From a checkpoint of a small transformer trained on Wikipedia: 4 heads of 64.
MLP neurons of a small language model. Each row is named by its layer, matrix (gate and up: input weights; down: output weights) and neuron, and shows model dimensions 0-191. Each number is 128 + 24 x the weight over its row's rms, rounded and kept within 0 to 255. Numbers have three digits each. A neuron's up and down rows have the sign that makes its largest values positive.
After each neuron's rows, "fires before" lists the tokens most often just after its 100 highest values on Wikipedia text that the model never trained on.

L5.gate888:126112146099111141115125112146091099169089107117118145158119159110143148138098147150121106146115170140150143087155142117149109129137146098124098110147130106143103131129118139140108106120147153133133119132098162151157174134176181138122099158092143120117107132154124145099112115131121100146170074142125123129115108109162084135153102127093131132136153084106122133134180168160174135124117124129122113113143118141157134110142085156131128121202144180125139108206141110158144124103138106113103146131142164172145137130119147102130150097128104100147108171148134109119117148134154156119
L5.up888:113117120160092187169162109116104059094143134128144132145129163044105112143164136143137147139122149128115127108108077092152116106139138104149155150119109145144110111136107142149129151112136108152095138155149124124103116138123140132138110163091122137136149093100157135127145101118101125125159142137119118121110109106140135129156116167121133130152138105103155095133109104128159135173096107129132126141128081127137143136124102105097121110177118162091104156118105106093184127149078119108111133143136135140119152107154143141131122144170097037151122105174133089147111155188144137141
L5.down888:142178095164110140132141155124142141128156113143153183138100108133127123133118106159136117156132105113174143125138139093132116132106090145170120120135120138182126103139075115182106103164143160142118099141129165144111133148144154111116105100107115146101153104133156132133100125122117139157090166167118153142150143118127114145112100146103135186126114083121111136152147070121119097121141112095124149124138158153091173106153086102074120127138150118090120127132117109145124129104137120087125101139169138119130094096105207140131127140149115098117122128129115092084106154146165122108
fires before: ":", " |", " /"

L5.gate690:149082141115069137123112174145135131119144043124124129117059098147157106174117136093107132130122137125141131152133138150141154121133137095132079098112139125146111111110125144119103112132110156140138147142122173093134184153117158100157080152106162162107131142159147115104127088124099116130141083116138116125138122125141078114114143162069147115120152108153111120141142141119135119138110121117116128094130162138129130092106133131092186127173120147079158088151115119128130131101123158105153138169179135136131134101137157111122115126130139120142140120171155100095126113142139186154
L5.up690:144106174079112119150130143168135082108113149100115129110123141091132148112093106132124108147121128101146173143161123152133145116159120134141102144140125163152135140121146130153154112092137138126114058138090082102150117166129158112149159147104124110098102090147166130135113143130123093141143126127125073132147100139117146123143100142144171134108142093085133168075103113150186170119123125119155117097129120102106156157115138109090134141180114138127131147117122115118163123136138144148126148108104118124142154098091140083105164126143122144099090155134164114151120098102143155185
L5.down690:128130136073127136145162172136140109121115089112079152106157124144155136142107119105136130147172125119119125189095162126119141138107141108141134120157159139123116126120142126153072093141178090138124075126124112159084140138124138093092096101118131169152133081137139151141097135125130136105149165136147112152160123101122122102110161127122160137142129108134103141146171156160120133119094121147167119116130159117100130130098092085096127153132145108066153116169085133110146149118155103172189074156113144137133139116137151101119117117147114137141163130143151067109081123134120130149
fires before: ":", "y", " 978"

L5.gate432:126110140115137154138154107095133149103107146161111090131141151140137152143130155129108137146147118148125096108107154135114135112122149114174137164108139109127073121111130091112121159109121103174145121109102162126111133169136112106139136144117171134165114083129123110107102130145143173158090131110112123063108134141118134134134126134109135162143131114099143140139113123128132083111136115172134130092136081130146131126171125105096183096157137187170119124142096092145093076133143091126152143112161102135151157138164190101165128136087112138119147167173114106102143123088178140121
L5.up432:128144089106136147144104076098138132082121116164115103152147168131149120111111148155097153155149139111121107118132158149148101107113163109118130160092119110137085136115131144089126124137103106233166113099083138143104135093143099136151117167142185106145136108171130110094094127158139155150081119091107101117094131133151143134138135168153161136141094119118105114147106121114143110139151129167154121145128100154098126098147103125115154128137174165165172115130133109158148128125126123120180131085162110122151158138166192113159120128102159108122127134129137129125121151145149134136
L5.down432:110128137117153155163102104105131127143131111112115144147155131150127107098112136152144133138139133134029067114138135136135114127135139127121104141113133128124085120126141143079111117118125000157145131118115111142109144115154083124132128130145166106130132126174131087086108130118128132145101125115099137147120102137136122108144122116133152171134091141110119129146140137117123109141126137134102107142127124129126084112120126139143124133104150138162144109136132108163134097129140129101153116119132096162115126155212148087137105141079166119157109142125125125147138161121143139146
fires before: " 5", " 3", " 6", " 7", " 4", " 8"

L5.gate721:109130138160145119120111077128147152149075119153119140133136190161117145132114116150084110128175125140137111094124104120126136108136129098129151121131081110127113137134144131102117176128180156124121138146157115128129125116103133156104110171118113177167118121187126142065136167081159121154120128115127153136124107112117140135131102122134146090147170100076106141099176092085193125170170141135121084148168112103169111116099155054103137099158140154123129104135106115138142135127167150121127159117103128128129144121113129125158134126154138105118165121124097104058129136150132161128
L5.up721:119137115111146133117117169125145159109137090135110145122139089142114136126118183074138078110129174141119105109107090155102124135122107052123106133101093141128119157136145167140111141099098117159107120126145091134132102103097128170173131047132073151139129121143155151136113111150123148093162088113110109147117095151140125176126139124126118149118091125095071130118097182122143127138131169148132162078118135159127122103127132100123135123085144121118122115126141115156123131115146135131129142171097132164136093105125155112163155135095117127147111165130129139157174157083114089145
L5.down721:164194119086154134131185134123092163104117126116146081134130125125146124082122110125167114149118115145139122138094090172122142102151150146134101151138100125134161142129156119111113150131151170135144156117062102122144082148099118108049119082108131125131113170118120149125121124139148097146134097116106061146124140129125100126126064144142110126065083165143132135161153140120166115139108115108134106102135130137140182136134116099127108129148124123116131155151113115141138137133122138156149160190156129156090111088133153101137119107155168148141108113112120104084161117124127127149
fires before: "0", "1", "2", "00", "3", "4"

L5.gate878:100136116199124121124132082101126121106132134156126153148106132138091142118073109125102141154188091130145143151137139082148127128112171137122139094110133134119122124118110124108133132140151151149067093165178108107124148123112122116103129124145140155127116133187112157134115100125159146153151109131117143159076082120141090094121175105131119115061144134062111102127150148084123117136110137092134128089150146122139104116117134107148146111083139127152107116154131109136123148115096112142163120109120193140151144116110103121145157187110142066129099153109117133108114137132144151132
L5.up878:121117141055071146110086118139144145143129085135142128125128104159118123144084153153113125114064169136132136157130149133111113153126132125096118185182112095140118174181157085145109133129098117094121157133114161135129080124181171123158149121109111086164110122148127108133140118099114122180071132123130088140100141114107140112161111146111130115083149144100155121135144101121101147135122140105162112139126145107112128110126129103118085109124165072105105151134124162145136151135135137138113157210113143110138140177162154107116134136129106156108101104149101085126142123145105135127
L5.down878:163133173082132136106118123132180160093135087116136108131105082144083167089096124110133134123095108122099110129147130115171128158122153144128125116123101115115112124101148134080131147082140144142150091127130139111148140147139149128139141151116118119072106086140112134084142148146160145156145129128117135167131084124117081144130101101092087149101140143152145117115146160132143145095164098125139047162063136106139148141125090124128133122115135134154111105102098107098157125135161164125104153112097107127125139075165184107110088134126120114140144096100144073145101134156126126152
fires before: "-", "0"

L5.gate566:178132121143083124135122151106076139123116129141114119139122110120145126188123146132119094099129126146140105132120110121136121134119147099122063114126076090154123149156119098147092136121102157127110114089099156130104141155107184115097098149125165163130108140118097124114107121138072134133154101150152132111105091116152086186143154122157110080139118106123145149122127169125116146126131147139078078096153113126196151095097109130088130129147109143116152124158096172103139098102142120127145176137133131118130144128111108094150135130118145099117092161142110077114115128148112165184
L5.up566:163117124132121150123147158140101133118157126135145153192117113128142143139130114143149136153126133126129116148113137123139159140134116139124063101171124105147116100140068087107135068122132133116153139091112117131141151154141074109154147163082145180138101142159108078142113119082133106136128145146133134128137089134122090121119130140117139112128136087141105159135107174107160113094107117147093123100109111125196165104085134087106142150179113117082123120147125130128130106087147093086097177110159098146117159106134151121135162138124144106132084138141127096147142126124120133129
L5.down566:150149142132083194156129136172137087133094091153115106150125130149102159131142137122090149164102147132147120113119193130166123132119154114119141140127074131168109130125127096152119083169113147150100104146142121114117151122119148136090139126092149117124156131179110095138138124100143124125113159121126114154138113132131176126120141115049151123153095163186093122081139111107123134099139123091109117131152115082104146134112083155083127128160105127099116110132165115138139123090155126109076086113124116123146115081145136125113122130151090085130133100132149149182129106120152167148
fires before: ":", ")"

L5.gate678:127121118150147135103108069120171111124135095145126144122101132100120124158104149144138120129147125117149127121127158172169084133104100124130139132086157165100130098095078126109132115129128142136126115103088152131094156137136119083124106145115124133102079124129096134128147094122135165138119161090115109151115066130175100137180186096141133154180124110135115114141123125126116108150171140122156133119113109103151115092141144134135081121123145141141110098132127123143130135111118093127153116104131170132187106157117156170106143136110083136169146161119129179096115126159104149120
L5.up678:111096130139132154134117115094161138126164101177146170134089114161132113113132103129122095140155083134143106106174148129135086117101103167120132097129155113122135115170135094111120121096102134107107131163149164142129104177145151153117124106129139121082117196115111173123145078121111153148154105140143173122148114092123088095100150090141112143118095134140125163124088123138091123111128103135156116177079124121124119114110133162088100138117118178123122168123154115110126142117133117123139125132138141152118110171116184122135156132149106133152154185135125147141091174141126122147
L5.down678:128129125164105162117122076116133107124158128111132171121095139115099142102114110156147090080112138132143107075144124124143157128126080112078142105106153096110152127117133130131143123063089106110141196110159154132101114149122135124137142126098124126117103136110108108114110126127139117144178138112145126106108132120157065135118112136122137128145094096119137103142100108180119143128079137100153148124073153128084112121166144108150159157132149138131136127148162143102115159142156149058123120131116134139129151185086134112170087132136101132124134164134124126160138164133117122107
fires before: " /", "|", "-"

L5.gate242:158094106137142146147087111118167108120116166136046128114147119130114202150111154147129119182146170103176104160103176139138152116088135134106063065147124120135106126087146149095138117144122146142132163114114084131125148126162134112116119127120142116128113147141124196106114134120126148161152092110158146157115135129155102118137148112129111101096124116159135150126154138109157130126106138122110122113125120145155111123153138132139174097095140117141158127189132136167130149126100155137159152144078149179156127137105157150090167122134109086137114118161162153086115129129119147122
L5.up242:128104151121086177117130134100144137128133181173131105172101142101125157101112146148131083139160142121133089100152095112164151133110156114125069109115072115133141111138132131104109147150158129147100100137142078117100096110102114126148113101095073138074093142125144139130111143149130139125140131112159131143106131100066162146175156130076119138119131100118144107145122172112092142120117178131115164146121149135167127134132083115089179091131146109142135095137140166117113130130122129142113127107120133107139140107117126132129154127117075100189069122118145116134079112147117120111
L5.down242:112139102128101134144116118130134124146134134148142112106134142155099165157127111101124125132156134146114142117120107086122125139101127151147125126170086072162099141136121129151102126147118198086138155120142112156190133133124110157156142117084137066113103132178145112149128109145135136129122145137129115131131127116116113104096130134104121165112117114105167156146158127162107097114127161154137144158128140119093161158148128101133180123068152144144130111143144118128166121096165128110140114101132116104131140110142147187156166188112094161114114133144132118152140161137132090167
fires before: "-"

L5.gate515:133128182115161135119090150130123072125098140081134119128142139163121136158123169114166163134128124120116139162119185104148133040104147139112117124118131096116136141094129124151131168133138147136147191117095116076113129153131134132150117105138159080153066125114125140135124141112144127140081145064160114127167105148129118107140132115119124140092145147114123159080166078139139137138126124139121101134164151131155094107133078136132114104117161142152098138140140102110125109120111111148118131094128119120147115136048131143094141142111122144142132129153098155127103096177115129138
L5.up515:118129178074151145158106154134101094109120181122127139139118095124126137131141167100159163150134081130121102117156158112115105088135121141125084120162142148123131114108110125156132134097111129128111145087170120118099104146116149126118165136076141105169146124097140147128120125144131120113055125128122136177152124129091116146153114127128106145112147151139130140091119081159153157087089098122131148177145152177172122141114128166123111111127159114181133152114131100086125123162127128094124121104166119116152117102086164164139132157166131130152113124146083115131143093117114107120
L5.down515:128107128116104088104121147134137117144139158115132118151093146118125106117099120130141154109116163118000131137142145103118154136143111073155125124148116113169142141124103119101111130105093052135143135110148118129048085123102141104130103127123120118104106125081120127157145123156146161137157133135101086129143150121152128113139152123106118121145109116134134128136155124128092133184121108140149122175145146111128126135149126094121143102116122134153116143122133153108154119124135161143150080156132126121115117105082139181125122123146102133134160125132081116109116137128117099112
fires before: "\n\n", " The", " It"

L5.gate153:183144089136180144141112124105119116102129122160108121132164105135114114136108145096106122162164096117159094171153110127134104125108152105114105093116121102166120127102105110183131141175137137174146107129111091172123135111135144136113121140125126153154117099159138110117154175159120155128131192097127100101123102107162130130106144141118101126107123169111096122098133130085096122103106143167089122121145158094148107139129120130146148133114151150153111078108095104122152089125093090133174141104168165117116128131128124140139167119102130138049116148146066145122095123127120145123
L5.up153:190137106117107159168108106108101156090135128112153146114115096132120100122129143133170123116133127114123146143126148143148115137091163098078128104109082108098137099122143099172103149155149145117152114158125130103135154151124102086136126118135114147081111075155144117112158117131096136123107134174151063140112135130107121155139159149142119140120183117096116169087115107105128137105131155148150139140162157080122077139130087138123134144138148136106141124087102103156107083129050167163167100163146158076110133145071115097113140103132104113122116135111122105128113113088075126132
L5.down153:124123093129176118129137126114127157105134124119124145112113093091117110131128116125090124110174100056157134116155133100135134131121158090151137124114155077152122097064131103102090117157129099115151150138131115140138108108128146094117190098122089161124108132146126114148127136132120117106104117129109118102094156121111111136106169133127086076135129147131133106089107130105141112089171141142134115145125178135159088139149128163131103107087141156167126147142126072132128126157138168102151163106099139120095130180159121138064131112121093142108127097129129114115115155125120181146
fires before: " |", "\n", "0", "4"

L5.gate577:110120148132117165156138130124173111171125102126090148130134138115105153139112128115083146105137175126131155109133083206138122136096204133143151141100155107100104108095109103114119162132142120164140100138167108150130121140126115091152197143113137094125131076123115128132150133118107124130130134096142165160119124132165111118161122155129128120140163125097115148152136091117116120116146137104139107089149140106115131131164097114087118093109117119129172116142123127146136102111136165153180143075134148147184128120155135105108098114099106145130149181134157143136109094115127134154
L5.up577:139155135137123151151159138135110136150118146081111172117097122107114152116109120120105144119133189141127134154091131189123125114134145161132147156079161122125092130096086150138146146163120117104183123130131125120121136168119094098111143116156123095136101078108158117155113108158091152151123149117111115159104108137146161130190117141133139132141152143094104084164120113123105121124152134104136151096145112125097132121174140099140104117111124097112114103113085114135094122097153167125142137089131124108161123130163124111112070127141115147146170136131152170137116096099124128146
L5.down577:158147126140130137151140120155144132121139147102132161116091128112123158126134154100130095120091156137124127136120127149133139151146110112125112164124095104142106112118106120144149127170176000135119148138113163151118134138127109123101149119142143132132121141113131168184115105138105121117129106106103144143124131159146119143153118127115128128162128146117131118166153122137117144153142124116128152115144139105129151148120113152099147117140126094128118121138111108147115167101108120160171117145134121118125117140234155132127110159120136115109129069118098137113138120138109129105
fires before: "\n", "\n\n", "  "

L5.gate688:125112129148110100125143113120163078171135151099117141148135153162132100117146171123114104139153121141175123102167111094183107133087140133122105130128115107130119113144140145122118125133129158092101111139135111106109131178081133145106122123116122148097119157143137169111107127128141133141166068121177110109116100126150097139152151099167111146127103110123162192143141126096094137125150154093122105074126124144105108136111160117088127077105132164110140143139126126122123099157095154124118133121138160123120158192141149129156116165137131085121125092094101124118058153125176110117
L5.up688:110114128115114149125128120115130085142124120092123193090102150100154161143157129132090139201163142120124118074140116164138183153163100137130105111130151160127148129174127142139171091140136132125096117172125117127138094126140116142112086115111140112157137191160144096133108133109106135136118131152088116144159101136130138151121165118113140099101129118104112087153149116109112112125144112115143140120110114162133153110143081141073114155131149145118125129157091125141154102146172143064141130159137070162128134134152188160153101194126142086136153137147123146140122104123165131134
L5.down688:150110155171106158114149108124129098104142136136120105164121135154129097102126136122146121118181143127080142122119144081100170091130139149145112094148120138156127136150097124101157125162115097140119136129110148106082128143115120118093113108084143141125160107108149094167087152100143103129171073118110122144173149124123180116151122110081159178139128122167117108112131131124133147129132128105174111138156091173086158108104142092152101115145122172125118153132122142131125107190160124118132075110134099077147124108111166130130130116163114130115100113151159130149142140152098109147
fires before: ":", " (", " /", " by", " |"

L5.gate685:131161146138131125126152119133134095102082140111089143150123098135115144150144137134104132137160183106151128158124138137144158111117172124126099109136127115129128141095103078113122135155124144137105129121101118145143141148169093141113126186110150132151102135127119157135154158150139161172121110124150072127136109114180121159108153134167163100143127130113137155172183138087153101141148109123132148113124138139121153105165144134161150093132176118137151074154154128125120134114127131146190171096148160129149149117150141149094164135099146151078101121112099142129160140106117165138
L5.up685:124144139161090109139127109172118089129129153122110120166070100124123154165141132187158099139139155115121081167090147103153109129130137146146098137172154125123122110077116119084117107139101122140110142083153073174093163108130101078128156132137151107112141104116122168125098120134126162116105164151152119136127125110151106123144158122118133121123111132125136126160182101116169131160108090117152139081120133148138124149153080135108106101076124112162162121131118167144176149147119148143144111146130141149148117135138154169118092161125105088170072139124134128122137148128130120131
L5.down685:125167125097114195150138114140149140123128107145125115097129133117118124108134079128100115113086101142136174172107112136136109101133119144124147173112085138127139125127116124147143100121130148125150142175127118141138145105131102133152132089166134122072101154135119179166118154142114083155158159109152133111091130098119073146113092129131093115132118129133132079124162076148152164143120115154142176128127120142189155152108154143130114151127105119121133091130108145095117129115163148149110119152118096083121108095135099128166085139136143097098103092137107138093153158151154122165
fires before: "-", " population"

L5.gate741:111106134123104113087132152086117152136104096103111119090154122137153108145135128146109118143126109154151146120089166145153127140116181104118128135109139105068150163124136114099074164148180131122095174121179121138116109105172181095105072145164129119087142132152164140153153133134091153121127093147142170132124120106158117127120140137143153130131145086130150125158121117101130136130172153124139086148139101113167126113141113167110151123117164133115160120132175121167140097105133154109143172070100115109173125146149125103139129083113123106151164131152110123120128134142106140170
L5.up741:125123152150115118119127106154106141145137109113107104131115114118161109156161124137092083173130154083133131119121123161144136116118129129153143134145149117082165107096128132095123101172168132125155138161132108088134172091134134121097110091175113149062130177141165129136129152154069157120123098150130124118122138106147135118084117097141078111143109112151154117147121159095114149092143134140162158142127118103119155134116183160111131138150135156117150073156140120119130136122144149095135137123146151122135173106136091149115163087171114139160180118123160123119143110154101134126
L5.down741:096105143136100169119163093145104079148131134096136131102111129150142127134138104143073096151147127133128128109156149107144160092138122152112167121155115139121098126102098113093164125141123071102180139157100130128129151087124072135130141078178124145130127166138119088165160141138121165072164090124111110142163116107148143129131100114110103114142117152116108132183157132162117141106113112118110153140111096166102117099138153074142141180134127145133145096144138089076123101141128161145101112164108110139133168136140133142134125113125106154115124123149123158129146120108120099130
fires before: " 0", "\n", " 1", " 2", " 3", " 5"

L5.gate834:160178149172104130109160145144153133106128124127118108138123179122145116106095149127124119108140121133171175128097129150139150077156156103106142129102130128056136164112139120142117150132192149083141113140137118120131135102106130117154132136135093126117122121155168097143132095144120113165115104114136102138152156128143140147119149157118123134137148114100102120130162109123135110125132166127074129110148145092176091110143124113069183123176152129096159109094095133144129056128136152160116137121103172102126175126132146121138128091097100170121139149140103126132072155143114133126
L5.up834:100105159148094121122135133174142137164135175153146131142099116093165137130155082132085102111124128092151117147083133123112139163161156126177137121118151148176184089132114109105117121144168124110105105182137096097148140090114127107143080114145130147077124144147189148140126089118133137133158115145116161169133130091102123108129112133115128120143151067128156087155116070153140128103139117159116170155114105088115148122111135137122103129146117172151180125165133123118132136127124136100116129096114128133126145153139122120105110097153100136114131163120134099141110120142154155135
L5.down834:135131141154124125130182130129141127152087123129108117146115147105111092128085138140107102137110117127117115153102140092112150104173139117125094154104114121132092133124143115145096121139133067090089118177136141113093173148125121150125130119103107157103102113137115119163125112120153116138175101144142126138114121108141094111142178128094141124109153098125131125127139132184166176080112143129138140185127120090130083119116119132073112102123099185153096110115107144085136108179101152098144126108071105130148162118140126128143125129124098147156106147109146075131105141169100111085
fires before: " |", ":", ";", " 0", "\n"

L5.gate447:094123148160135131151125145132169140190082165126121128126141143153108154168120126098125160083161106108128141112140134149120101090110159121133129117123138141132123139073085120146139168165157154159152142168168150092144116166133146116126121094089167117147083118135123115075114146097125107100111115073157139142121136113125122117098139119101113117093174126100142155084188064135153121133122143117136117127131147112133109109129126133068103101154153158152109175145120100141120138092126150157160117111125121126148136142052120137114148165131139134110101127131112151123104108135125173158
L5.up447:121088143102136148172111141121121103172123147126129159139100085130103170111121109113146172103137127168109098087140170162109105099139128108153124150170170173164090106100093121117142123099155118157169149113129095105122106129141143076107107121078161100151117087117120098097130140136148109132089133123104124157108137122108148141129137172096160150135108146113159124091138095131137146139128123144111123163130183139172104109126161164121142122102156150164132110111113111144156136089104174134125119147155094116130138141080112139131114142124131134161146154147116131122147143097122152142
L5.down447:142108109125133131151147126144108128145159166091119132127128147109145146099143133153120153121093134117000101072132142133133129140137127133154110139162122138155126131106122125108078114102127016151137128092151103123071109129114125134109126101120130101121125125107125132093113140160105155149116104152097133127120171123146149112118134162130169165120097147124127120136110134110139100163145104152133120167151150124116130107116119096116156112096139131189113121128155118128138129112123149112135122130128102144125126142064110149143128115174104142131137150121081131106140124128101126112
fires before: "\n\n", " He", " The", " On", " At"

L5.gate272:130150138108121152136123118108107117111121163178096132158135159157173146161118155099112159118143140094183144131096137136119129127146143105138103129097105114140151169099120084074090136144153150165103127126129071109124112112159106131165132122123127123150144162154110119103156154172157110165113131081111141139113106111123123111117158123140107125099169121045113162129106128118152109100190129147092105172149162142187117100115125142124107105097156149166103133170114132150086114144110123155164157094117126143138166140129157130151127130125142126151106106129090110084130094131127141110
L5.up272:186140143120095125118134124071144134106130163157116110153130137159133122114111150150151088103126139111142124170141086155128139166138120111136158123086099123124147110117071136119123102093112127173106103069107101149122096126139099154162120127116137171114142135157136098118140115120114154136166153108138113160115081073122132142125142116090137146116164157085119122153119119083128154179120126145084156165111157148151178119145135086143115142113154113100130150170104163128085157058114121126110123125140115143186135129158141152128145139090146136123146135123134128115119159119142108094
L5.down272:117146146090114085162106126116134149147160155126104146135142147149146160141132115128092118121130128116160120121099134161158154146105155123087113204153121130114108091118086144085100099108096174116132125096110111173108088082163138117119100123140141105177158125098132111145120115126124159119159131128130115111137124127107106102128106134103139138120136119090130120141122098131138168152137116147111162113133132108180119126179152180121181120106171117125146090112108127139141115113139152109116150157130065157158111137093173165122131181099111126089123110118111106133152144091123120113
fires before: "-"

L5.gate254:136108127154086111156126120117145150131123112160126140107136105109127118148110138154105163114143100151152142101133162078188127139095126135101120071109110104118108150153141138163151109152164159150101122145147145134125113176103125158125090115100138129114144170153129155093143138062122142121160100130138129102098106092167112129135166104111123112151152127072137140127154112113151122143147137171121057118161083153141127113135140068089136131169133115094132145118089153123124125148138112116136160105098171101117142128125169137126124163168119118125120133162119085106097152132145144120
L5.up254:160158137137100138071126102155109129161114124093144107166110130118140148159112129132137180151141124161110141092148104074138151143198102123101128104119118107115160159112149108153134130130137139137133130121053098157142142117078120154114161122108197119118147152156135131096209133164149111124157149157095145105126132146155122107105130124120115120138123166137140137140135142161163094162121143162122117129157103112192148114132154115106124097149130157134087173126155094129128177161135140138109126137151108113132137097108126113139107118129126132141150107098136089167111108112113114097
L5.down254:148112156139117149128173117119153121145138111105125150140133092097170116111117136148112165121200100137118131086121153170154116115123151142114115147114126140091107137103127122158137103139144101115103163159129125120091095142125147126174139150150115133125116152121135106109090148107134138141134100183087134152125063090132140152130149118112136133099110122112148146146165133153098121143142085119135138115119126144091125090158122126128079118130089151143152157125138108075156133113214160127127097159133121106149105121165114118132139147158135127122096133125126110106104160144140108058
fires before: " |", ":", ")", "=", "/"

L5.gate486:124140136115161100139169136117131137167095120115130113129119132129100125157129187046114121161129152113122119148175128142189115096085134147103132082171162101139142149118119156161141134167104167150150136129111128119139126200142107153160140139170142117160095099142126128113109121134123157132076110104148044151152117133145102160161147105149120125157109124109132131146141094117143081112104133124101140109153128146120129129148162096119154116138125103136117108135153142144134119140143103110119134077100173121139169125105143077126147130112115116161146087167114115152130092097107132126
L5.up486:144092076157118132132167101109092144145159152141104154127183162135159142088098105134117143130129136106115134123122092062136120095106119160084125114138141123149141129128135156110133116134165144163129073142132131110123082097153190121117117181101179138110140115133148133144109101089125168124123133174150116155123152092105151133130143117172054108092150106142118101160125159141123136150122134114161120120127105097135113141154165148118103071153137110132118138108150126127147161158151125123100100187123124106107138132124127130135135130102154132111100132167147116102136144132140115114
L5.down486:134094114123078123127137090150099130156182121140072138138201166148150126165121121132150115147164133134124146146133137148080097136122146177146092150119067102143185139096162110070112149138127111126102133123160112109131116079158145121159096128114120158107145163102116123116150131101114096144157108139130118108143155096113136145160141106134125107066130137113114119115119150129141164134141133126084150147183113130100130119075113166162118142143139141136122131131191088139108147162107113150180128105085111155122136131136145134123140109098160105130124130109170145156146136116129135169
fires before: " in", " of", " on", " to", " and", " with"

L5.gate215:111138102134110060081137091128128131088157115118119097093127151118121088141100100145111146096157127123177141155141096115136166157118160152109135146110124141092165158080128146157152128149096157115101132106114081139106177137125194129118123172132085139133120139150107124122149158166113118115130128102117132163097145073139104188149132144132166134104106133145123136130127143090094140144132102109106150117124134132122125148192130133136155182081148093145120100169095180119141094133118099118152128150135151119193114114117127139135136110116098131113137165124097119142089183145090139103
L5.up215:110146164150118129113135135094099129110090124137134114115143147121154141145109109133100197082161110137108122164119125117131177144135197131082129113093133124102130147091121151167126108181099152138098120110131083153126151127143118131115141164125126120122105099113089158131110133149141134101122129130140128169134160125136133142125119103136142172087138144083176151122150145123131159119153114118111142132164124119056102135210108141152169134094119101154141164133154140117124100113161138134148109076135112111189124134119157137126115114105136133142102133165178152134121139157103139141
L5.down215:101158150138166156162135140152146115123099152114093152110122145095116109136105127131121137140154123097115113141126128119091149090159151133163150135080117125103163114135121085113127149136164143078158153130131080167106128146101100139133080105143184137105083149124130158122100113154142144105124097127126147115156142131089117174135155076127131114122142106076108136087130151122133124156137142112099176156115121138087129130152102145147131120112136095126121130145132134116150121114166155158129105122116148158131115159107145135079157141107130140151084093129077132135107117156116158128
fires before: "|", "\n", " |", "0", ".", "\n\n"

L5.gate193:079136154173150136102089130124087129120140107091125180132150176149129166094107148121126126125164153098126142061107146095145157093080132103122115110138117075070129143086161144149126181134156157131149144146111152135146130146107093162107120139164141129150137157140146157120163157147150115124159123108183111152154083143109109134122122127147121113109154162132084136134125171133107138184140123089111123107143082150125106117109109127105148113152100152120125136118137108135121147129143150138126135143146143074130112136070115094131153110124127079130107164114139120091092135132124152163
L5.up193:158163093126122120129076136130106139143155151132170133140149148109130130104117123148117163129129104091119103136161139131117122113091152119132108125138105076150122129155149132111105108134156136152150125126141108117157116104157137131176131126141118145122115153109117107099076111087086130147118141118145078143143149124113130119054145154124131114141102137149136089161185170092070132111159193125066117107134137129094161162169112169116132150154091155111133125092123105147071142155124153149136129134162138071105154117101130123183136091130111123091109146120128116102113126072087142138
L5.down193:130146087122094156157106142106096110086120144096150150130123155139129141122159137130117171099091142116144152127152110154123133125137099151160083116128114135101130160145117125075154119140170160138201098142135181131137160113130130129108112133121108089141138153112103166102114116109167079071147144117151128145127124119105134132115112098117085117104121164144125150110136160087117157085140108142148176109151112137130172123178169135140182120189068141117150127118131106112141100129104096140132105104170155116135140114126118132141159128112137135119139124144117115109151149129128087121
fires before: " in", " by", " on", ","

L5.gate246:167067101130120163116115108119106098185097115142091087120176142146116132134136136134154104144177092126123123141167143136135111148120174125087147133161121093102123113117133111113073150124171144112106122079140087132137127106131114112173095141149131104118112162156119133093140164147139099132108110127138139148124107140132133127151108115155116125086136128101079161140136151124148127121155126160081109173152131127117163139149109120112093110124155134141083121173154094134154100149144087175173135113141135131143155153137147089125115130101128135132109118137068131137088133147142133102
L5.up246:139112128115127091112110116120137114099105139116115102126145148113092107148146139134143168087137157095117133114150112127145134109137168117124115159135106120158120118068154083109081153178165142084090142143099109118111121120123175083093099109131095102117117091109148096143104169180150138151126151106119125130136108151157135170112116171121147124125138131138157151109152152133081103121128085141137111103139176114091132084169169095094136119066124098160155143126096112155124130076124138184127148090132121116173095140120110147124154098096099148127142094152125178119114108074121122104
L5.down246:150145146114124131140164106110138126138113150085111129096141143137132120126134145105151152108157121124198115108156114169090151094146138152126114144126182145101150100062160129122083108111156213083143110120128129152153126092104113146138138127133120114127140138133114105172128109100138140071147122109110120113155138086102112098112118156077085120123164125090121129163151095090145111105120098095139090111081094137127109138144142145117140104131114163147113155104111179154119140124119099167150128109142128087126184164127134140123128139137147173139129108139096111161106106111111101085
fires before: "5", "8", "1", "6", "7", "3"